Weights of a small GPT-style language model, trained from scratch on English Wikipedia.
Training: 171M tokens, 10450 steps.
MLP neurons of a small language model. Each row is named by its layer, matrix (gate and up: input weights) and neuron, and shows model dimensions 128-255. Each number is 500 + 40 x the weight over its row's rms, rounded and kept within 0 to 999. Numbers have three digits each. A neuron's up and down rows have the sign that makes its largest values positive.
A block is one neuron, or neurons of one layer that tend to fire together. After each block is what it responds to, as a language model described it from the Wikipedia text at the highest values.

L5.gate496:510531502527523530543466578495529477494485551465421510509538528453559550525445512550465524546515473447464480512502515495520449502502450550494531463491533431539496604542501442485521527496548485531520456465427561511505489489556530529456534534444497523493415493462531499475465444516501553523455533500484527533489444486479498520525495478551502510451511528478512487486503541472463527485464
L5.up496:513527462468590595502506532494474523488514486578489489503486483443458517447404459502591513541436519487502453414509597488477466534479483547520541551496467480509547495506418566510417441536516553508535443513556524455541496483587497534521514484448550533507495481530536499503461539549513429503479560482425526485487484464546475542495466449435488530516489504568514492504512495515488469547474
L5.gate609:555490496430543480503471464467578499445535456490484484455544471499512612472501556629448535562495429522482475535537480517525517595468480537548524517532488497495435544531481562459586497480480480535499546533418557566535537471551533545486475523522484518436490521473412522507530406497413564495513466515497555478529418509520493607507485508552454477559544486539518475490531536441520506498582
L5.up609:537484472486464447521472560512516486463501523506422528455524493509508579499428520503454465532502413492473479538447470448449495520505485531518570476498550471494452481490491487570552518559473414519516500506396483505505459487486437565534527518492448514448463422411483538461551432545487576445480497512499533450547489452482455548522515386526528524510501501535520487501479556406469490493512
Responds to: Initial C in names

L2.gate131:535518522548478582527538504542463517494463521477434449526498443529466411474444511428515465536632423520463453468469554561490497476514491539473553521567508434490521549469505556538517573470469512500406492514527548541515482496517544507552537514521517480560513448593486522501412484497545474545452475544572491555544476513515495544504481435490455593456449517501442463458465475492498499539477
L2.up131:464483547542534513505455507436564466567560592614530497460506477539527540432446432536504529523498505547513476527489499554409499515557482501438438461514545525456531523469557448522493561488512481524535570462520439561517591470488563496496423425529557556577459552445541514505535502549410428540431526468426553524544465460474464606516505470487542497500488425572547494452546448515466505481510
L2.gate204:475491462497510523488531401469507505439553484533502520474513524480485582478454492431455526509512454520548444546525411526482548508578463538424559623503513533543561471467516468513519498505449535427547542508452496522450541514482527511509572490546408474438471447543463449569488499440446512493507499478516439471501545533525512564485460498538524496430492465545493484497526598474505458538480
L2.up204:525532528461519514546469560500510508594480389562552505517499522502555514502527441504538574454428543524545494451506453511401486491580599469541518532559539458489504495468422439496509556501477544499517433497565530558552461529621502511493513463480571452456550458458612453514478469462512526432558583531542498474526435518477488454519498520474419550484526473523557485447507494456479562562440
L2.gate299:503526450529510596476491543495515487507517514580594507467485510503506475453445489474522508490517526505485529520463541493518556507529424520499494561498593475524476485484477479490487609468505541421525514529504499484485502529440485521529460492542444570538481529499614497562523518541507486488470571415504496495430503496496537450515477497438448489471506427528501488465529500488481513562530
L2.up299:521555509520602508507535523476462476551477495541487503506455419508490465483547458538501508426560564487539459494518491518486455451598585551486507447551494479510567430535577454476461531484528549484576580549443506436584475543520531421532485455516511525499483463498505491471533488475498507451514550500465453469544483546524467471455536542475441489342470501469450517508475508598538535439480
L2.gate372:586523466453544503518481498506540480490497463580633514440454544477545528434505500493459540518486480478503483476538415565477504468499486543525489476535524541506519539487500474532506542481449519484415547564470519524572523526482509431460515475559532524484515526514467465491529446466413441484475495539527492488555427394539450477499528456537497545476500413471557478515437533489445558516453
L2.up372:508444515507474537533523446419539466480455489479527520526482519549485534458522447561468514524441495487545516443568519465509497500466463493406495472540471509515527519572501500592509518439566497494547481517523442527510436519514487462492457451556442555474514499514488509498480498454492495469423537499557513382446585556462523469529425484517466455471422471535544497514555542540467469533474
L2.gate546:516442495558499606573467499490440522510553438482504411517480504580437446463494537491509484536533508499503449513531499424512516477572477481494490434512502457550497484541620486464532523458484484498490521506484531528464496510517481535525519416479519551542483434517538489463454521503512494560544509574478497590507539560492600448548455481459578459411526519511483389483482497525456590548479
L2.up546:436531489527498575454506476453509536472483487426596538479402531445527493502464501417472503488456545495532483449540532501430492541510476526525524583471544502553641451481473510581504492420480533518535503530560541503486526518470477415502624504541506508543478463470554512491428536480432476456434444489525496490543558477486513473446488503496539487451520522492543518479537482563453489549550
L2.gate557:462435558413455499523462520537475514496528533490416526469567504505475530502472414526451515563484461495517493484579540579506457548540483533507459510466468427493471460488567483515551514465536539544452555506490512454458502476528488557547520447494508481521546511549519514592457483560528591494443494476438499506471511535471531500604504523494497460492484470525501491547462533522531469451426
L2.up557:477528500474496547461494507458500580576454506586487549606541430551482548553457498473580490548534533480562520484483515453438534489491469576537416474480530468567486525389532538504479491519515478497554467452519509557526519546469464502488497530491553471471503526396487440550455514481541473498441438446518472522512525526526507544466549424470524511470525437490470491498531515524450542587510
L2.gate560:460501540500496510589459499502518530483499396467431521461472522525477513522478505499507501451542453546500431500524462457517549540539552549557552509497528461473541510517508510484470535437564550477454546515489460507485537508535450534575504501454509576445519524479553576440470537479480508491441565490474449508466536581535505424451448468520496550532503502609496553561477548524456457502498
L2.up560:381437490496462512479494472531452506455540455522514517413426524605486415427523537540488502471572540481535496425497490533492526488503485495599591482552480481542492457496505516521516530498415536489467518483534552532499459555527514513438547468504511498452538478577554471526522551502570493498531485513431481533472491602492486407511452486488498516489490480508466472470538469508478524537460
L2.gate658:488481516494528562549487511474499510564524486561455505506529528446468505452426442437498436474599536421495500498465472473476473458544411498586482529506459493510505515497481512482556466493525542538473457501483515477489455465529480531540505520556504495401445562469466493500528473427415389522506533481517461519518443537489526530536479459422416509504504463570523511465491537531493529617506
L2.up658:475499553466521490528474449488486528469493457490486496436504476497502416491493538556476484524538444534476409515378482525469506451488508517547499470451519541490537457475515521528509573474510523509515497498538548534508431505506527496507485489457527514504513523452497429535480524483470473473484475439452505563546466540558502497457447478478447530525498515469452594543477486533527558500495
Responds to: Word-joining hyphens and spaces

L2.gate28:501499541518538535494431545497512489492443561507592441480545466505495481478432567558432573535528457530471534490524518480575562523488470509495499484493497475517543519520448517477499503487483510535573550476533500518501554540531529499468445515616542531522499628538462492492398469521443492497553485513490514502504509432539502506548450495484527518539513481490454462449483588516463502495519
L2.up28:501564529506520566530492492412500518505525617520636445454523483526472428492473554531460524472588579508491493548486492476564518477466508485507512503524515425482479408498412538505487465459556517459531546513484486473502488517508515513474512497507546552452486588463493520506491546461455517487565490482514453593444526495478454427510468518503454503438553519565497479561491489500434528446493
L2.gate111:550525440512544514555513453518470459459474451544497443524494447476401508492443463532432528537498448482547542522541490564443538473520511538467536476492467489473519508588540504533524509437541501479584476465555465463555470467487488531516460591508447514475508497514523476551478532496444515461536536503521481465505518448522528530470518476500516454533557440471504478524517512484488446487473
L2.up111:561489431458532478517527508522493475515561425574468496468532439483467489456461467525428506489531491511561539528424497527481521438567505528518453451563508573506633517458483523496492438554511520476613504488519439475522464491520463604529480526481500476531558457461451464528461541430503501489616518527490535443532535521505478502470479485471554480521515485485502492530474470481523472460488
L2.gate205:489506576464508479507461490515446536462531494503455471517570421534439504429466520464518464502506467526479545420483482540581489403503497565526503517542567482445456493498558465534574500487426494532553524546449558519459410547511498516374494556534456499527471447463455425494437442559429446471515466541523497515455431510518511489490425448506487514511515440555481488500441473506474508491460
L2.up205:416476523501570494513488603515541549470498533464480492486476473525488535464475480540611525577546501595445493503427488534489573470521498534523460452512483507564519476519567524540388515548514441529528493470518466502558503548473504463552480427487467519528451497487463517523467510512480406521459465423585517507472506516538463538489525425511581534481491484487439508514485483456451538507548
L2.gate249:460534520506482495536497552559546472447551454484558492522446504498496466507450495512428517477550491457551499482492493492539468508520474478509409533524481555454472526474470500510444476487497498441450557444551470491466500548505542490540526462540466492536500495473411507570434569521441487545494583556496474469548510514473448440484464533475489450452535485453452476569448494491494448441455
L2.up249:493520550486523540469571479457479432480473509468555443465429450511437466466462505586510516531456505540502586483550387483540478498498459521486488466421499475486524524510513567510450567517431536485586516473478476585483454549526530439451499544494518477536473513433461518562426517485441442573494513499491517474532484456486449564482504494480511481475572442482482437528486495547456460463462
L2.gate262:447533527525543528535463584464473538497528523533510464522481533522485484501508543478506510453497498466565506483530530523538592523466434515509446500532496518511471510501456580490499457488413476523457488567528483516519491573493475562568505516482522483458521561468432580543544482545544538512498386479493540509476515465584454520439575473536464451544423524552505532504516449563492437478505
L2.up262:476488527462485468527541511534563553442558447518509572558513445500482518553522469556569460540479565504502533515491469488488584510439495537547463523451501522542521470494435495443513498522542523475456521541543451469453496503490527508512465424429439472486503603481464534546498504540530504536570463524494551496547527547562450427482460486480508520500475534511414520517465448574506531602478
L2.gate506:461473514520495529574551489412573502493492487552586474486488490476479567456489535569527503588470447394451475501424468433520546530499488463472456471458513507488515519499539462462443473508484477481485497488450532505553525499400566565448559473531566592434487482397419482544508478532468469493509487501486538471492520392533563483553446452470487482444452480496554510456465544551468462470497
L2.up506:460474529519434577578468464457516552501503566483496499539459477515551518516517515517479497518514489531516444462477560497512519564517486475440493566413468461526541432459456532496485427480494528431503518532573491558473501532467546544497559538510521545473425454480457539593575561507528490486472480409487505487430533498550502492518440490492603455459490486529429483487419506555421489555452
L2.gate551:391537536524503478535527509561500490422565437558457523507487503540509607482525511570544510504475546482546531525523455539475581465496503454509497443450545486532504508487529461547526493491509537520518506448557510540478463477512526505475455406542514474440536574486455467610455564475563443510460518544481516527477446480567528503482520520493492504545517420515456564548460555500468503521506
L2.up551:480532541536449524485471476522552496487430471481457468526462474502444470416486431521491479497429515471544480485493521446521507502535517501430470453522473504509466574572573512610522505488482535421526482515529498470465481494450508478475490502458534520431511515502482396544488544610447458496408469443521460526429440500558573559488488601527470497498491500409473497524473475602512506523464
L2.gate681:516469484556491550521451457524451485488547530491451429482589517577470555435438501492467480545517477489500549450461515551492489495454437531528462539502481497567494545501561519542548551477488516529504473486511463578538536546436507486506477510507472501537502461483500493556491516517503404486464526515503540490482461544501540484503493484539560527481491426559432458521445489513511494571489
L2.up681:514510532481455508549525452579489526457520517471491542517473506506511478404504445596453482563520543509486493432443515487489525419574464545508546435525498556529508498482465431520591540473382466486495477481566563526481446555455458454465492497498553547527542455496537388583528457499511509516461480495493547509521506528577448474432432540561452532534494503490496520422508450484498541519429
Responds to: Possessive 's and article a

L4.gate1:447562564544553509465465479580454432515520510452466447491513482523457485521489536532548486481489508458498546494518527560519484459549520515516466530500485491515474466486529552444513523443469569479479497589447449522604464507569494476591550531472521534484542505492475507448543483485488456528539462545467513518489465527478381559540480486518534550501557461508513462480483521470487519507527
L4.up1:452451480500506458524450499590521468455501531438527502522513499497438526562483465473571453526536560506449546542508485483482541457560480518519494524467467453464562521563499553455492511437504523496492432465512453561521513562559518459490426559528536542622585530447485480464531487443464545535571470482479535494535530494455490482525515514445453492525553535484524557480415483549506444526514
L4.gate118:545470539487560538456491491578489486477553459499502440475473507486471502471566428539557468547473444536546456520552573557545519529547499502470533438429474519498509529581534418430523482452551536496577442518623518491546482456511509508504484456548550464454486541515509435494530447478476461553414451500504496476513470528494526506483454467563458489526537432423492473508603595570533500397527
L4.up118:534454517560467523507543481495558494543546410576464469510540577485508475491461511535536465499484457516537453490544561477561480482550577513524511472502531452489528507494567435438459487504500533545530513558598477438518531461420535505500525582481494582511546527554536496558565501474540487505483590515617475492463427463484522443458525557512470502453414487481550521515527544431557490478515
L4.gate415:551513429483511446445456447522425485459562492431448504489547479533425559583511520566518460552539482479486503543519562468528508477544556465536510484544525421499528525514516436420593503512466528523458464514520460480459544473497499584525507495501548535532473519476539509478509506571508518579489498549544514543497540513546538551532421476533551479507526461511478486476503534467517538559545
L4.up415:435542485438469509477449508485486529579522477498479532526562476464497496534483497542474449550498471494519478544461575510549489563527553533454480540465451457546481488495511456480546462527483515547482512556492441476460447488422525591495461532446543507524486455442508442408509553493573540578528448442440509563457539569460501463475476528567517450545515538441499537495467470540531434513541
L4.gate672:533511437440478551460486553548438466445523466500565487552540524488443495510538506525553539523497454510487509518569521566481489466455501504492551482476490483471494529546492489443519491482469483550521437548568526530479499468505491512435482570583479509550516533561457519530499428559431482527535505561479601418471588538446566449563542499517478474533400492488529488521552572529569478516531
L4.up672:500470503482472544485437466561445492451609526538525462529524537512424485559490429471528516528491486523505431515469565510434500507491542475504506471430497525460572489477583487453562426484523535507560476483585516465512546421501496450507530484617485495470416479498485574493458553521491492531491476549509507448552535573547529537470534456492563442416465477538511527506539525431448541470508
Responds to: Mid-word vowel-consonant fragments

L4.gate81:424524548549441472468577536478464490520547497563483519527433501503499547537448536526543535566516495439567463506557450532493466523451417562551524532479573491550470534521539434452571568546452504473537472474494510541463436589456519521488503512465499490478525455541528461567549470535440518514552478447498504512577458433531501472519503541546530516591533484501531527600479557476500468462458
L4.up81:406551530480470495539536544478506529502433496476452546552520528557527518552441496553514449551488502398500483527452421519489439523476534518534426525445462503510397504517460484448491562538509440497547550491542544544521474565526489475516533516442552471549550527556496479566548533531528539564500561501489526557512505443467476490500501508579573517486531529501512472556541490502500527454493
L4.gate489:491492518519543480496478478438516476486500410527468453451499580433489581499450530509561440490506509419502451516515481502504532545499471492530517490433432489575519485509506521425498501503416573495483478497427437480520473546538495462434500528487489500410482472442425463568526504428498470503504559469441493452574498476557523485544515470491539580486498448509455481444419496542488476522510
L4.up489:475575491498494508471511467486530484468559486509485466556536487449462615521478443540543529489540554536494488539492417536463444500516483524450531474479394531557495429487453499504412505536503542444531510483459485430489515521567471420548522505522545480484410506462491440506425444465505442437491527454475506561523428478547452479458503477504503529439509447526483477584506559586475427497521
L4.gate593:542473466509498433432534480465508488475476509407482497395496431511468501550518550476554445491539521441510489475538509515450499547462510501446455558503487497443500472516556451485550490486489421461479529553479562586436406514493466561475553502527475526448504481558432496490530509506494528483478562569486458502530525488550490526517515543479517549482404511464478475538437526522499518436441
L4.up593:502435486553510528457484567491471490484489518481469539526514551488482518447465537451532473483495534563450458512484471543558562501463504487528524477461437470448581551451517631463435524498493491485540565514609501539510518561429521497462505447545471500495485573555538499548508538598515490550493510521506518436488520390517465594489507503406519460522504451498565527489530497491423480472537
L4.gate637:459536537526565458509516490532536483483461534501549461511518522521473536520565478594480427513515504431502539557582562493493451475460475506494524554477393424498466504531416508474500481516501506559458427513481532528535462506490571504544496481508496529499406466520509509491504429430546490426490492462522512443484551545460512543512406434573520466535472521577532445501496480535463436451526
L4.up637:517538566549536510452474472416468453472461462506409470567475478471502530518470467498552508519589504506472430463469532520475459517552583455441478513459466522504585461563480506516482549549548498557447492520457471496493493496530559460477452389492483485494503538463431573490515491509516498488483546531440489447565526490523480518500533476516516561484474533566436527526456481497505553500522
Responds to: Word-completing fragments, possessives

L4.gate58:428546562533546500454517504546456496398558491458501474440507494575521447421470464509472447475492497446468470526501460521448566521569484527380529470423470478590523472521500444498500533488488495510507500473464579440475472517502500534548499510490387511442493507427511513557432419539486546438552483496485527466493505526515464555494395501499502485455551496518524431506385486563417496483495
L4.up58:454431519440515562547512467458429498503525552554523495503510513487516488491402491530608492496544557490549487504486411530494497529528498481508515496478536449539525536511480538448485560525493499513495503548556485479494570537482472572523528472515453556512481511497510462525544513479575563468508512540506511408482447558487498481481470473434509467398423473487485521503507513599489551497494
L4.gate68:498519516521471431492501461507479488459499521478522466480503487446515493500481546555504561502489536466461550520497602476484515465541567470526471534521442576552465496523505492577515481466530538504497539584445535517435530570547464476526532447509509468512488502503398490562523478499490536577469525525545517511449483579457455486488468553511550522482505439489466488584502546486488491509558
L4.up68:503440509521435502505588506538509443421466466512463444519479527456441514442499457477545482457568477526541460504522504541495432566496473494537516462506564528488577587468526428541553519501509515465473609562509519437508515451606534496566555497538556568504403464552577515539507471494485559515521459512556539467548511522525398481469483459455439510499454502436540466468508542445515471502516
L4.gate269:486457597470489496548558479552481498423484527490482457500430477532457519538452512445506547473508488429497488512457481474443534568484496472415473452515531488484514522510533523476464505460544528516562537516522625463485550461491521487494617482512542511497465536493505485596465571522448466461470474521489484550484435463492421528473488479463494498496457418443527535524555557532458481470530
L4.up269:495561490478483500451369554546468506483559513469419504505508446439429439504457529521534461540481512428564499588451507517463488486560521508478424496462489418582479474514500491551507459469521440556507469563439538552487444493506508500541509532489554506488491494454501413462462483400478494484529447605501507503509549486459521473471467534525574481446589466468462483487523469490498490534496
L4.gate432:456492459494534445497473496519516454491496557575525471466506473567504493600556547548533446578503538423510526500497521600538515507498493466462460512473424495501485475498474542456523530506563463534425436437479537421461454610539562551563519570491429521449546412443448454457502496484474455469473449555495514550468453538504460455568513486460497532547498507538544452511477538461527521517442
L4.up432:459489439445501486445530461533531531409503445518443495596447452505471438494502434519526487475548511456495514460503477520553506577534505425497515452481514485487434482613471416483474476538573504485504418482510561524553504469495448524527498516469455499466592506468458511474523481449503554504525512524571501493496489471449545455465450546475460486490533522565499491448439492504591521430496
Responds to: Joining words and hyphens

L5.gate105:501423451542499482540543506526485462502551459518482449428468519530415490474530535539520525456499540431492462534531471460578510547488489510488541470513488470474521487492522473337496553444500495477447496524510491568526436505457514512500563467459451454500505462502446487571522480571530447538509447518528550431521517527524477515536471511479489463476440455447489485501478503550510448559538
L5.up105:522512548514402507535522534517470484521488475531478492563420469501477558482447411489465388539460523503483476469448525570485449472447496553465551501518506493439560456495454583487545487510501512518534513489493501511486476550507519401543524529493448468500469519460442498494425494466492508536500510498542517426559513509481438543504571509448519541574432410492527513532462494507431545552516
L5.gate164:562490484461480500479575459523483490410489486478509430447521491431461527453488489506552429577488521530534491459498566551394502509449519526457523487423506450587483519517524498489549546488456498493477559520520550478485446524438616550498585458470487501419482469580484485533519491470550586505544535461469556410501468508503489548477471493542510546527476462476553480423438507549470451467560
L5.up164:520444494560545520573481564545495534560515475551544487471441515513490574459453572439527527490512487518450475501471431523531463484460540523538469585508538432511494476463452541493527538515554506452535492497472530531492446543490577612509508488535527445481470573536492520576490545486493445471463528498523463512476481523499523465470510528505522501503477501456437418531522494567445594537501
Responds to: Possessive determiners and markers

L2.gate210:532521492572493512534472477573534440472527529506547491547445469551457504499532530515500492489541491501500546500424585523483605509491430550509469472494480501585521505513499526463437581480532493510509530439562542494517534496484512508580529485470452598561489446522532514554506499497442435507527465605521537538522448480548455486505538537477428519444497434462566445522553519529447523540436
L2.up210:441443520452544455484528460506513462482512502515506542540497609455519519471486485369479481407427527512507489483488486551512550477522509529527498477469541516443447504442513489485470503539461469490464456526458432496442430500515526503501556502556472490501462429474551547465543415435492426514429511491471518483531531468483538458535527502561519452540395570514482504458435468425491493466495
L2.gate235:480454538545452515553482439453539473565454496497486462542514566390528548543443527528514497502491544502517478468453458507594493437465518531464534532475370488513484470485473448489478493500544522546461490503527482493501481469464561542543527508444518501543477544488452496560431524490535472451543524486541556548496417532513531528526515467480448538525484499462533502538438533527502447504445
L2.up235:552564509530467478488465440469473523462527437501485501482491556462486419454500410560468520471435499508500551502521515543534527522459453482483491499517442559481494546483576462489525477474515492550433501495576521464463482499492557390579585567440543556519541496511526555474477459522510543515519450507482497503415446548534579481493539534534518498534448578509442490559440516556450482513461
L2.gate369:501534539524493534484473479472540421506501517486536443504484508431474532505512476491488493516453490514528517466543514497506513534469458537556510492562452561571499512561595491531528516405500579498510427525505473523494430570445531479467572569519455523458468473532503415506542433482510379497526484552557567553554503474525490485525483529536477554549550511453452431515442515483545499519517
L2.up369:447505561473548443544465516489575471477465519476478559488512537513462521498470452498489474534454470513474560502512453531496592485485471527545510481430411496477512442481531498530484581512567566470582489439546550502495491478442483488495498522547495430516514520525485442582432474542532471431505460489496520564511388393536602539508574513504411515593513493518477523577499488483528495481478
L2.gate423:538526552515531488435480463388516468415549506478523506525560514467442517566428513511573501551462493501538499529515520510510489412418519620471521566473537549558480531500480493454518476421532514585490478511474482451477488486484532546485545528471523508469469472509496532559518429494471447493515525461489510427526521509587466529563453504539520512534470559562508538520481542497483455550458
L2.up423:461466523476497505530478448501538479461545503472531475534492545529514508568520458490536556445537461531528549517501558540509451461522479540482512516558517517483527585481597503502456532437488515538507481515534511460437526466559532445503484434461516531519444550500484528591431476530459548476481564410525510445557519495577532529501490427507470490496462512484547521488515514486534448467494
L2.gate450:519486549517460558543490433543483491454538522459521499469486537492519510489496500466473493581422547478499497476456469491540577533552550524485490482404458542485569510465518462488529501520526538548473399468546523583524485503491486528501473466501587552503469472545473512543498473492454493544512525495508558489458490461506575496555450431507533550548508446565455532542507521455475585599431
L2.up450:483492519509450421464540431498472505384540511435512505496409411543492511508476484509500509551536560499523458483539482477528552484479484497439406418513474568543479495525531480519446523542539546561468511432507457435526564516421535549524507476530519510499520495504465535539480504542503476532467455491486532505507445456553613565554471460523506574493532457452431519508482487461471557501492
L2.gate498:510501461512551528482464529438544415484499531513534431490491474437498506541519554518533498555489478514518508521499459511562469524459502534529525535495459523470453570578535504452507503436512514554531406556481480550555458538534507556468479566549498501552465493533523498546512431514425404508491498514544555466521544496447524540551489521536522531595463464487534508546551533494524484556487
L2.up498:484511509531468493515430540473538425478444482384522466565580424545536461505540533498502493429552452441456463490483529543490501586570547555477507529497540544483555569467505472398546502421488530492499482571481443551515492499484478498521586615499490504384517460509479502516499462410471529419452529540489551549469515540471516500553424504525495509422487546481449538464524498471482474515496
L2.gate501:496493511531557471430487462498463494471545541484557449550458489559423471467456528471552509483485520459487554494539534502508524493525473483591485502475458525487511519507513444508499537437545497501509554510513483517568498472483552443492543527481483568508474566493477506539548396529447453472461504496531481427511479520491472470502482466450443525549455463543500495543550518458459505467450
L2.up501:509535475534580584503456505549505472504513439479520499510454541487460475436499536454469490491511512550490557472475471565488578447548459604495502493497527551556478479492538554566527449468515521504505519501506531502502482473392420485556556587474524490614462491472491492507533563406507506509475442530520562516497492464512550545448515568484578471505507543524483497550517463457442538468491
L2.gate553:428507552567417510515514513466499512537575505501432505480541577482578496435501539503503468530584518544446524494440536546531498440538495493496544462493490482545485499497502520542506520429511490507486458562463531550486466510574528495548497455501498483478466396417484543541522517487545502492513561525466455538488519503499506544552501547471570504453439474521479479506450447482502554462458
L2.up553:498501476511470505478464546477480475505487514557482484479484430488492564560454537525488485547518516563508461515546575511551448435493450561501409544492455518492502469430479464450496396490567486578493534452476448522511527530586523546535510474446471481483457470487491576553439473478426456476488538497540530524579493541559473548468483507495569493512577525429453540554459522569486550483508
Responds to: Word-completing final pieces

L5.gate42:475545499509537491514495469518501493429559479468443521477526541564445572476542546567439508544524536476508462503486438462461549469499533482561446515484453493560489455485489470502515497527539539476505495547528480467446468500505508505580482488516575456550543469443485600575428470625541486526482501490525491481485444504541476548548439471507582563494469503481449498519530523496456521541525
L5.up42:462534540489563488500461495471524461523495539528502505408538521594555497514457625574476536565528541509502521517542510560537558506489427498484416509473494526424509474493547471480595459447536500526445461536528501515483505540588514510498526469520519556539522495526501521480497521470488532545512556527534530504504458528580455434477557497532431456526478493501504493542489539440530510494518
L5.gate225:489615525449509466413477487508456497561493594463562470490483560517538514568480513544502520482469471487475490438456559502501457522473473546497528513495440407516505475490529594550519488482500531481527458505524513563453460551567514515476503549525541553505542496542470483431515504533487495476485474440553491551512517407486478538555468521577526533482533483475526478510451499480525503487552
L5.up225:458551435524510542517460573534441477484526478489471446471525565568529513472488553580499497513539489497521521484515520508530464492456483521605529563472582481467494499518522546549528439489509558538523450513477404518510578518561465547474502530489506515487462443528522539464457545520512448492496501449481484522496492474459536533524501487505602559485562501525544531470523540482463480493515
Responds to: Closing quote after titles